Weights of a small GPT-style language model, trained from scratch on English Wikipedia: width 448.
MLP neurons of a small language model. Each row is named by its layer, matrix (gate and up: input weights) and neuron, and shows model dimensions 149-212. Each number is 200 + 40 x the weight over its row's rms, rounded and kept within 0 to 999. A neuron's up and down rows have the sign that makes its largest values positive.
A block is one neuron, or neurons of one layer that tend to fire together. Before each block is what it responds to, as a language model described it from the Wikipedia text at the highest values.

Description: Critic-to-publication links. Mainly "of"/"from" between a reviewer's name and their outlet in reception sections (Mason of AllMusic); weaker on pieces of publication, award or organization names (Stanley Cup, Newtype) and table cells.
L11.gate12,231,247,242,157,189,253,207,246,233,192,285,155,171,201,167,180,213,285,246,211,161,228,208,259,201,187,219,252,130,187,239,201,200,287,254,223,201,269,189,228,208,158,155,285,186,122,207,244,199,180,210,294,157,97,114,210,169,139,130,174,178,161,146,212
L11.up12,169,243,192,196,168,218,183,179,209,223,215,116,142,187,144,223,241,198,141,217,192,189,178,264,136,233,221,245,176,188,213,220,160,218,224,197,217,196,229,191,220,170,184,209,192,172,192,251,156,164,171,204,230,157,204,269,230,173,238,200,155,204,200,231
L11.gate29,205,173,187,259,223,149,153,106,148,189,147,224,163,160,226,199,252,240,182,216,184,201,172,230,175,154,178,172,163,157,221,224,249,158,180,238,226,209,252,247,220,263,201,194,173,145,176,193,248,246,194,138,257,161,184,227,198,194,126,157,232,234,189,225
L11.up29,211,143,241,192,202,148,200,134,190,180,179,225,120,234,151,128,150,152,204,166,192,278,175,182,193,196,166,176,224,260,99,130,197,218,257,218,265,266,255,120,132,167,268,197,201,179,176,72,213,189,208,233,176,228,242,240,119,173,260,157,173,165,160,285
L11.gate222,212,190,274,263,218,179,118,200,190,157,261,190,158,165,135,280,156,190,216,123,182,274,216,157,209,232,175,203,219,129,262,242,195,193,156,189,223,204,272,164,193,198,165,209,251,221,240,190,97,197,241,281,213,245,174,219,164,119,143,178,128,198,137,178
L11.up222,168,198,196,220,193,177,135,193,302,249,203,184,244,261,200,243,169,260,225,201,269,193,105,238,238,242,145,234,106,190,253,186,242,281,216,156,190,279,155,157,214,157,188,194,162,165,209,183,220,225,202,198,194,241,231,132,191,155,236,184,157,181,210,150
L11.gate238,261,211,250,217,231,233,241,205,177,253,208,144,201,157,189,189,174,282,199,270,168,223,190,229,214,239,245,195,193,153,214,174,207,179,189,127,209,170,227,218,240,238,148,157,282,152,168,128,162,197,263,126,188,216,143,236,182,141,260,251,235,147,206,164
L11.up238,211,234,166,195,159,210,178,227,163,178,150,190,206,222,199,238,181,219,237,209,239,211,221,197,205,122,141,212,105,251,260,210,178,211,216,138,228,202,152,244,191,159,206,179,174,129,237,120,187,67,201,106,177,201,234,190,187,143,157,199,200,161,197,214
L11.gate266,250,184,179,224,186,177,217,202,208,260,239,189,217,144,197,191,291,227,261,174,169,211,241,164,101,178,179,193,195,254,159,240,257,187,191,151,217,231,238,226,198,206,210,211,213,230,208,278,126,217,198,183,232,260,188,233,215,205,182,190,189,177,226,160
L11.up266,167,236,213,204,213,173,143,301,202,258,195,227,226,191,216,216,208,205,182,206,196,254,187,176,255,213,188,188,210,174,212,176,196,168,220,199,217,215,142,177,135,237,118,171,169,253,218,209,204,196,209,197,218,213,197,221,183,203,258,201,159,226,308,158
L11.gate307,165,223,219,185,190,178,230,191,182,234,160,197,157,236,137,167,155,223,221,123,170,180,205,260,148,192,195,202,204,167,188,289,224,220,225,208,208,225,225,220,253,178,209,226,208,206,221,231,185,207,220,239,264,246,185,190,259,223,188,179,159,199,172,198
L11.up307,185,218,268,182,219,157,177,191,199,144,190,215,190,163,125,248,181,211,171,171,263,242,213,229,189,174,275,168,127,180,195,204,204,209,221,200,162,208,156,191,187,161,160,256,182,189,214,235,195,202,256,110,155,178,186,225,200,160,182,233,228,235,174,196
L11.gate326,206,206,215,244,226,127,190,279,182,214,175,154,157,225,209,158,178,201,188,140,126,216,152,210,193,275,270,284,237,251,145,174,251,176,275,156,247,222,226,163,219,163,204,214,248,139,203,134,147,235,244,172,203,164,159,170,202,103,135,110,143,270,203,191
L11.up326,177,158,169,218,187,193,137,252,264,210,190,197,162,188,218,199,256,166,168,178,146,244,147,188,141,184,175,260,247,231,185,192,203,220,153,227,252,242,229,171,149,193,272,216,186,171,143,230,195,205,231,154,201,198,127,220,139,187,180,144,218,181,239,172
L11.gate433,230,247,187,159,235,217,110,171,226,178,214,255,142,210,184,176,174,217,163,181,196,148,146,159,251,146,210,208,321,79,188,210,234,281,199,202,121,239,210,134,215,188,222,253,242,142,219,158,219,185,176,129,163,214,253,212,179,214,226,158,218,191,240,217
L11.up433,115,164,248,194,203,161,191,238,143,215,263,206,200,210,169,225,170,182,183,261,193,241,181,241,156,163,230,242,239,198,227,145,189,125,196,196,192,182,239,215,265,264,149,195,152,221,205,264,257,222,226,235,263,179,171,219,193,141,207,145,179,119,215,195
L11.gate509,158,260,142,196,177,217,148,221,227,174,212,124,204,208,165,215,246,246,202,133,183,231,196,190,279,221,194,227,180,213,220,200,141,176,147,172,261,103,162,242,205,237,243,167,164,173,178,225,207,207,207,246,249,212,151,205,178,286,181,194,226,167,247,151
L11.up509,227,268,165,198,173,230,158,173,297,171,230,213,191,247,144,255,232,245,197,206,191,203,206,219,260,190,223,231,176,182,207,292,204,178,218,197,188,156,190,167,235,247,148,196,257,294,275,248,214,197,154,181,260,190,174,218,130,217,200,155,307,231,208,194
L11.gate514,189,188,219,196,144,191,186,162,202,242,225,152,237,126,150,256,224,261,233,213,193,223,303,281,200,179,212,181,187,220,203,195,173,197,162,223,158,254,182,172,191,163,194,195,247,226,188,216,137,206,172,216,146,158,209,236,214,208,248,211,223,127,231,194
L11.up514,154,241,182,166,185,289,152,305,237,214,218,193,196,208,177,256,242,192,213,216,311,170,302,215,226,198,213,200,203,220,244,221,171,199,138,238,177,208,177,203,202,251,206,219,248,206,156,166,246,163,211,194,213,171,209,173,220,198,246,212,245,226,155,205
L11.gate712,247,210,220,172,194,232,204,250,236,224,228,245,199,165,168,187,127,204,146,149,204,168,248,224,233,190,249,147,231,226,234,181,178,147,224,172,172,158,210,176,128,229,236,223,184,293,233,204,192,286,215,180,176,181,160,210,201,266,221,269,181,160,271,169
L11.up712,154,90,176,156,186,157,245,195,199,207,155,181,224,210,220,228,217,215,202,188,200,213,124,193,202,299,142,251,229,204,182,172,180,178,187,256,200,178,121,212,196,164,181,150,229,261,244,134,252,226,197,228,203,167,131,287,197,235,204,198,204,149,133,130
L11.gate799,156,212,223,234,210,249,143,222,241,208,267,210,188,226,179,193,261,246,192,159,261,250,181,249,231,181,212,245,140,264,209,156,163,275,193,203,218,184,174,209,226,217,176,147,231,186,202,206,243,147,199,139,229,201,159,216,179,160,222,191,207,211,179,227
L11.up799,205,190,256,217,254,186,153,170,179,205,196,168,199,240,187,269,222,182,233,205,170,131,119,245,197,132,180,199,200,215,234,137,241,223,260,153,240,113,241,221,214,205,224,185,300,194,144,236,251,159,221,132,182,117,177,186,171,121,206,233,243,216,204,215
L11.gate1012,215,248,217,219,275,243,195,193,171,264,266,188,214,208,250,251,180,237,163,219,218,231,108,201,199,214,209,197,211,160,217,213,208,130,233,214,218,188,171,177,215,183,160,116,117,188,211,173,179,191,186,189,267,241,217,296,211,170,148,179,198,181,181,155
L11.up1012,153,169,249,176,241,200,212,202,220,252,236,245,230,204,148,174,234,259,235,200,238,175,197,158,137,162,284,154,211,212,220,176,227,188,121,203,183,187,170,234,275,196,158,175,224,201,194,239,113,224,184,152,177,245,152,256,260,109,223,198,209,168,217,221
L11.gate1093,163,209,208,219,152,198,156,210,239,156,225,197,212,141,185,152,267,207,206,192,256,216,146,191,197,201,198,222,214,192,272,239,265,158,188,232,176,259,197,192,201,184,287,219,205,159,252,244,145,156,165,181,204,277,153,215,183,208,196,151,233,243,217,223
L11.up1093,175,78,181,161,171,242,163,264,214,200,198,205,274,280,208,138,207,247,239,171,230,240,197,139,179,162,228,226,198,183,140,124,232,250,228,156,226,162,171,158,198,202,184,249,197,230,155,160,224,223,179,132,250,248,209,171,137,119,192,290,223,231,287,117
L11.gate1195,220,266,227,162,262,258,203,199,192,101,194,255,240,238,187,318,222,259,229,183,218,252,195,273,264,181,203,222,207,236,262,207,237,170,216,266,209,218,105,272,242,156,193,164,243,194,243,241,160,224,190,161,285,170,154,198,161,240,198,219,240,202,265,175
L11.up1195,191,235,272,245,218,178,234,229,172,163,224,310,188,183,226,248,175,205,118,152,208,192,251,223,195,272,188,243,190,203,186,196,216,208,142,222,206,223,117,220,206,178,166,179,111,212,237,208,276,195,186,199,210,210,148,159,202,192,220,203,207,148,184,189
L11.gate1215,180,221,189,217,188,150,199,215,205,218,304,206,222,174,218,257,197,210,210,195,227,165,216,244,201,192,160,152,150,248,213,237,168,186,180,160,150,266,165,171,270,165,213,150,155,182,198,212,149,151,165,264,225,248,133,212,172,186,249,221,188,214,206,185
L11.up1215,188,276,140,211,199,145,248,258,138,148,229,220,256,155,257,211,169,176,206,239,206,177,261,202,238,176,189,152,221,183,194,181,182,184,210,184,187,239,245,212,164,198,224,213,184,177,172,176,268,163,193,212,165,146,151,224,172,279,286,190,215,205,177,182

Description: Table column headers. Column-name cells in markdown table header rows, such as %, Votes, Candidate, Attendance, GA, or Gold, plus infobox field labels like Spouse(s).
L11.gate70,201,200,129,186,165,187,211,216,223,168,193,161,219,246,157,252,280,233,177,221,230,124,239,248,140,219,196,133,229,207,250,195,317,258,210,207,209,188,221,209,215,163,223,223,205,177,177,133,187,109,180,201,278,172,248,204,182,321,147,258,194,201,172,138
L11.up70,194,253,180,184,124,160,212,227,146,214,203,137,147,175,221,207,162,280,178,170,148,162,230,170,268,221,276,154,254,242,206,290,158,177,140,237,203,225,217,157,231,171,144,179,231,208,219,185,304,217,157,230,243,200,181,152,161,236,201,176,169,199,221,175
L11.gate104,189,150,138,119,164,201,193,229,144,237,238,138,256,237,94,262,239,220,199,187,241,154,200,197,185,268,204,143,201,122,190,265,178,218,197,184,146,140,224,152,95,187,175,154,222,238,167,231,184,232,221,276,279,213,211,160,115,149,224,222,226,130,171,249
L11.up104,201,250,135,230,173,152,190,177,194,194,193,223,261,208,261,250,182,265,169,167,174,215,237,165,228,146,165,135,167,196,225,218,163,173,213,198,243,173,235,129,193,207,182,185,152,261,157,178,188,244,248,169,229,207,189,160,213,284,210,209,159,164,188,186
L11.gate161,146,215,238,277,137,185,186,189,163,190,149,177,149,192,300,197,237,180,125,179,215,163,188,245,225,136,122,141,214,189,190,250,207,243,298,249,234,222,101,182,206,244,173,208,211,248,231,135,200,204,190,252,206,208,111,256,179,211,235,139,230,122,163,216
L11.up161,190,165,247,165,143,245,188,165,151,204,214,186,220,220,187,235,193,196,185,209,203,175,212,237,201,161,217,149,165,266,155,232,150,175,213,164,232,204,198,228,213,186,236,193,175,206,186,137,273,205,174,230,180,157,179,249,193,216,197,270,188,179,115,215
L11.gate165,237,221,183,248,151,190,229,213,238,210,151,157,167,166,162,222,224,208,141,246,246,218,178,186,222,202,264,124,282,96,144,216,162,216,232,199,234,217,267,244,186,265,163,190,209,160,256,183,259,190,228,239,174,200,153,200,191,212,163,206,216,218,237,205
L11.up165,192,204,223,164,264,162,186,189,248,245,150,210,130,154,242,213,256,197,142,121,239,170,198,250,188,187,215,284,266,248,182,167,213,178,208,215,226,166,257,120,168,236,136,257,265,267,167,182,181,194,286,197,256,193,223,241,210,144,207,187,202,172,280,179
L11.gate185,225,193,175,236,225,167,136,190,217,146,193,90,125,165,214,233,254,177,190,259,227,254,200,192,169,269,138,178,174,196,235,167,250,217,186,199,170,279,178,248,230,284,234,195,182,206,136,151,221,136,103,263,215,193,159,292,190,213,219,144,213,246,228,204
L11.up185,215,148,170,200,187,117,181,104,221,181,132,239,215,130,194,165,242,204,204,245,234,214,260,209,212,238,196,220,166,205,188,166,293,215,229,123,144,185,177,262,292,218,319,260,125,202,142,207,225,236,234,193,248,181,217,191,184,222,132,149,204,202,162,217
L11.gate242,235,192,221,162,204,165,239,171,128,211,161,212,179,178,235,209,241,203,250,221,226,260,154,155,112,232,265,170,216,199,204,200,173,198,190,205,217,227,233,159,154,126,186,143,210,157,179,259,190,266,229,191,196,184,210,162,164,185,100,157,226,230,214,171
L11.up242,165,158,160,155,208,266,245,168,132,215,215,181,132,221,232,152,198,271,206,230,223,216,266,135,205,275,178,215,263,198,202,204,282,139,252,187,207,288,201,243,219,135,177,235,208,206,190,188,142,214,201,220,235,141,216,181,236,172,297,192,177,213,226,217
L11.gate270,247,232,158,207,226,178,206,208,172,238,215,183,163,207,193,213,175,148,184,171,177,200,199,183,187,206,158,189,165,244,189,227,221,177,114,280,196,222,271,237,144,157,154,193,261,204,171,217,146,212,190,142,185,143,244,233,176,151,260,243,204,132,151,204
L11.up270,184,188,189,196,173,265,171,212,162,237,222,140,157,162,154,242,242,167,195,232,215,179,219,199,160,279,200,245,216,200,247,255,227,208,187,249,187,157,203,175,232,245,213,170,215,194,137,208,189,230,244,224,221,166,193,239,161,156,167,176,142,165,196,173
L11.gate284,201,227,158,217,182,184,131,141,242,193,223,192,205,177,216,204,256,256,134,164,207,258,217,144,195,273,177,252,206,195,185,192,179,229,299,158,170,162,238,109,197,248,199,260,177,234,174,123,197,222,193,169,190,185,160,175,172,211,185,183,223,170,208,225
L11.up284,185,177,156,188,214,116,199,202,190,259,206,202,227,128,188,156,222,186,202,198,273,172,203,214,238,208,176,235,182,178,221,134,261,243,213,178,158,259,174,185,204,268,115,276,170,244,111,144,192,218,234,223,119,176,226,177,194,234,182,209,204,195,252,231
L11.gate604,174,169,171,244,185,259,205,171,217,187,187,118,165,236,93,209,296,160,170,261,162,167,190,160,155,273,169,192,185,182,205,162,198,200,233,223,261,287,226,158,175,199,104,184,223,177,228,221,169,207,273,199,235,119,181,161,211,221,133,240,126,238,168,153
L11.up604,173,181,239,164,182,119,182,230,209,249,201,126,187,265,226,137,171,142,162,261,212,116,200,259,220,171,249,183,239,212,150,212,213,153,226,214,197,212,275,124,207,145,191,233,280,194,164,173,203,239,234,138,184,157,158,177,216,175,234,124,182,180,207,172
L11.gate688,154,147,152,114,237,233,187,167,126,96,254,196,280,319,174,167,247,232,187,150,162,190,148,238,181,222,184,138,199,114,194,193,252,213,178,284,226,219,212,213,138,252,172,223,172,208,240,232,213,229,272,188,240,255,167,172,201,195,198,206,230,184,146,161
L11.up688,133,164,147,215,217,228,182,299,166,209,232,162,170,179,226,197,260,252,248,294,166,124,197,204,206,138,102,165,164,138,130,192,193,189,178,322,184,196,228,240,168,169,140,210,197,264,268,254,214,180,195,250,170,215,230,220,241,204,204,188,180,239,166,219
L11.gate701,158,250,160,257,195,255,122,195,219,202,209,203,192,155,186,180,173,206,215,241,186,228,189,210,266,252,227,158,157,134,92,152,120,159,224,230,191,238,172,248,214,241,191,118,173,165,146,202,231,270,141,184,164,158,236,236,190,240,205,175,139,216,192,190
L11.up701,182,126,189,280,187,215,256,180,198,125,167,278,239,191,189,150,219,233,274,222,181,199,172,196,160,198,148,240,214,237,154,136,244,231,166,182,193,196,170,256,253,183,189,165,205,221,215,158,231,179,252,89,170,254,185,151,134,204,294,263,195,226,205,136
L11.gate744,151,185,253,219,236,202,217,239,223,192,190,114,205,131,142,210,149,156,232,236,222,253,202,222,168,228,159,106,183,238,140,219,197,149,271,197,223,252,169,189,214,254,191,199,202,209,150,206,126,224,210,205,221,186,239,146,169,161,210,176,210,264,251,163
L11.up744,149,202,167,155,161,217,173,148,234,115,256,247,128,257,159,114,226,166,175,228,203,199,205,298,240,194,236,186,162,135,173,266,248,196,193,209,134,167,162,194,213,233,171,280,229,251,182,180,225,172,151,147,234,187,168,117,218,196,157,196,126,218,272,233
L11.gate879,202,176,139,180,142,201,239,129,184,164,146,184,198,295,134,236,194,179,257,160,174,221,252,210,178,140,208,235,245,162,153,194,213,162,258,198,234,215,197,234,184,221,150,133,275,146,233,209,269,190,181,60,214,220,207,175,244,231,226,248,189,153,226,190
L11.up879,240,159,221,178,233,161,192,165,199,220,230,177,195,142,267,210,168,130,243,190,195,162,170,167,204,169,230,152,198,157,228,216,204,200,146,248,158,248,222,184,203,222,180,157,162,173,100,166,195,261,171,173,165,260,201,228,200,179,215,242,289,221,212,174
L11.gate958,210,148,154,147,225,242,173,158,242,193,207,215,186,197,209,129,245,209,174,118,279,158,214,146,199,154,232,198,189,174,230,289,214,192,137,192,280,145,198,276,168,196,165,130,230,236,176,204,178,258,214,200,204,267,231,220,164,266,243,150,140,187,213,235
L11.up958,247,213,202,185,183,267,328,270,169,195,176,179,176,190,223,157,173,252,185,195,136,149,194,251,129,171,217,224,217,188,235,215,249,267,156,198,235,125,155,205,185,232,178,148,237,230,201,216,206,234,191,184,132,178,171,212,157,264,223,216,189,165,231,196
L11.gate974,134,254,196,179,198,223,218,157,237,160,234,225,161,235,199,213,258,243,205,266,279,148,207,250,143,138,146,215,196,197,229,144,247,245,192,143,217,283,241,278,219,162,238,212,271,193,227,139,113,209,230,172,230,271,187,198,208,249,247,206,220,230,236,210
L11.up974,177,126,177,115,153,204,192,266,196,174,145,192,221,159,244,193,201,177,292,224,202,199,202,228,230,234,155,183,246,222,233,211,276,179,187,233,236,176,191,190,182,227,199,163,293,193,198,187,216,206,168,177,243,275,249,223,221,202,169,306,148,180,198,198
L11.gate1047,171,215,194,234,194,188,208,177,180,226,208,218,208,233,294,158,174,190,134,170,134,152,234,225,226,220,218,113,203,169,214,191,268,187,223,168,218,193,172,231,211,131,307,256,202,206,171,183,155,201,93,117,132,159,258,180,149,144,234,160,236,212,191,163
L11.up1047,183,237,169,247,232,162,165,195,178,183,189,174,176,179,225,171,256,228,224,177,260,258,288,140,189,266,242,189,266,179,183,229,171,147,213,152,235,264,180,187,185,247,246,186,224,247,282,193,233,238,195,236,258,249,220,257,224,213,185,187,173,213,251,213

Description: Clock-time digits in tables. Minute or second digits after a colon in clock times and durations, often in sports tables, e.g. 3:20, 1:47, 6:00; also "Time" headers, coordinate minutes, decimals.
L8.gate201,197,128,119,139,184,206,193,197,261,184,165,171,177,182,237,178,233,259,192,174,178,210,229,200,157,162,227,219,199,148,230,204,253,237,225,128,233,153,173,254,233,264,173,208,170,267,186,224,211,285,268,173,178,180,140,264,188,241,290,221,131,160,190,218
L8.up201,212,171,185,190,136,238,178,135,190,207,210,194,197,180,210,146,249,247,166,159,144,278,225,155,282,256,210,242,187,223,255,190,238,244,240,202,229,159,186,166,79,210,133,234,185,229,249,157,199,179,199,156,136,232,211,286,228,115,142,214,197,207,209,160

Description: Awards and chart peaks. Award in prize names or Awards headings and Peak in music chart tables (Critics' Award, Peak position); weaker on scattered mid-word fragments.
L7.gate60,234,161,211,140,225,259,199,264,253,182,210,214,262,191,227,243,166,186,181,166,205,278,225,241,235,221,225,198,249,206,235,146,174,132,219,171,247,205,171,260,188,154,175,204,223,186,136,209,276,213,137,219,194,204,178,250,141,230,179,151,226,208,121,157
L7.up60,194,156,206,214,215,188,158,210,198,93,162,152,238,220,104,210,196,166,163,167,192,136,233,157,235,198,169,204,211,206,251,170,212,219,169,208,114,133,149,276,257,219,205,230,230,187,230,173,161,127,204,249,232,153,186,256,195,183,331,156,170,127,166,328
L7.gate418,190,188,277,234,218,181,178,246,206,121,222,146,115,250,218,174,296,245,198,159,162,140,188,245,200,216,199,199,221,221,198,256,164,235,150,246,178,178,180,150,178,140,226,194,200,216,200,140,214,224,261,205,221,237,149,178,151,171,216,192,225,169,169,203
L7.up418,157,234,202,202,259,217,217,164,234,238,236,164,247,176,261,216,166,183,153,226,161,224,191,210,191,114,257,179,240,201,241,264,246,188,161,212,285,194,135,170,184,160,269,155,204,174,260,265,176,207,191,217,170,224,204,168,221,167,181,275,211,254,99,251
L7.gate569,233,143,186,214,87,221,185,198,179,215,182,145,227,170,192,152,199,207,141,206,167,222,157,201,154,166,224,272,192,178,269,148,219,160,229,168,212,293,253,260,230,178,261,204,192,212,244,175,254,219,188,173,241,185,200,286,281,181,165,195,168,184,252,227
L7.up569,173,199,182,195,222,174,227,224,258,171,182,177,219,222,231,228,227,250,127,186,191,207,116,212,229,197,289,180,162,197,120,235,189,247,248,268,255,194,229,211,209,208,254,252,210,192,213,187,180,233,255,204,182,240,181,189,228,180,196,159,196,269,142,181
L7.gate837,214,216,213,208,195,200,115,189,261,181,159,185,163,205,198,206,236,183,213,158,176,211,179,229,139,137,244,217,226,267,193,229,224,262,149,159,229,305,178,260,253,165,191,181,231,191,233,171,136,216,193,178,249,162,173,221,191,233,262,223,173,185,175,168
L7.up837,194,228,220,167,219,258,152,205,184,256,291,188,195,152,163,142,239,187,133,171,237,274,218,270,201,221,207,180,132,210,184,250,202,233,168,186,247,160,241,207,194,227,191,210,200,113,225,224,148,201,245,229,173,175,191,128,188,139,264,212,198,203,211,193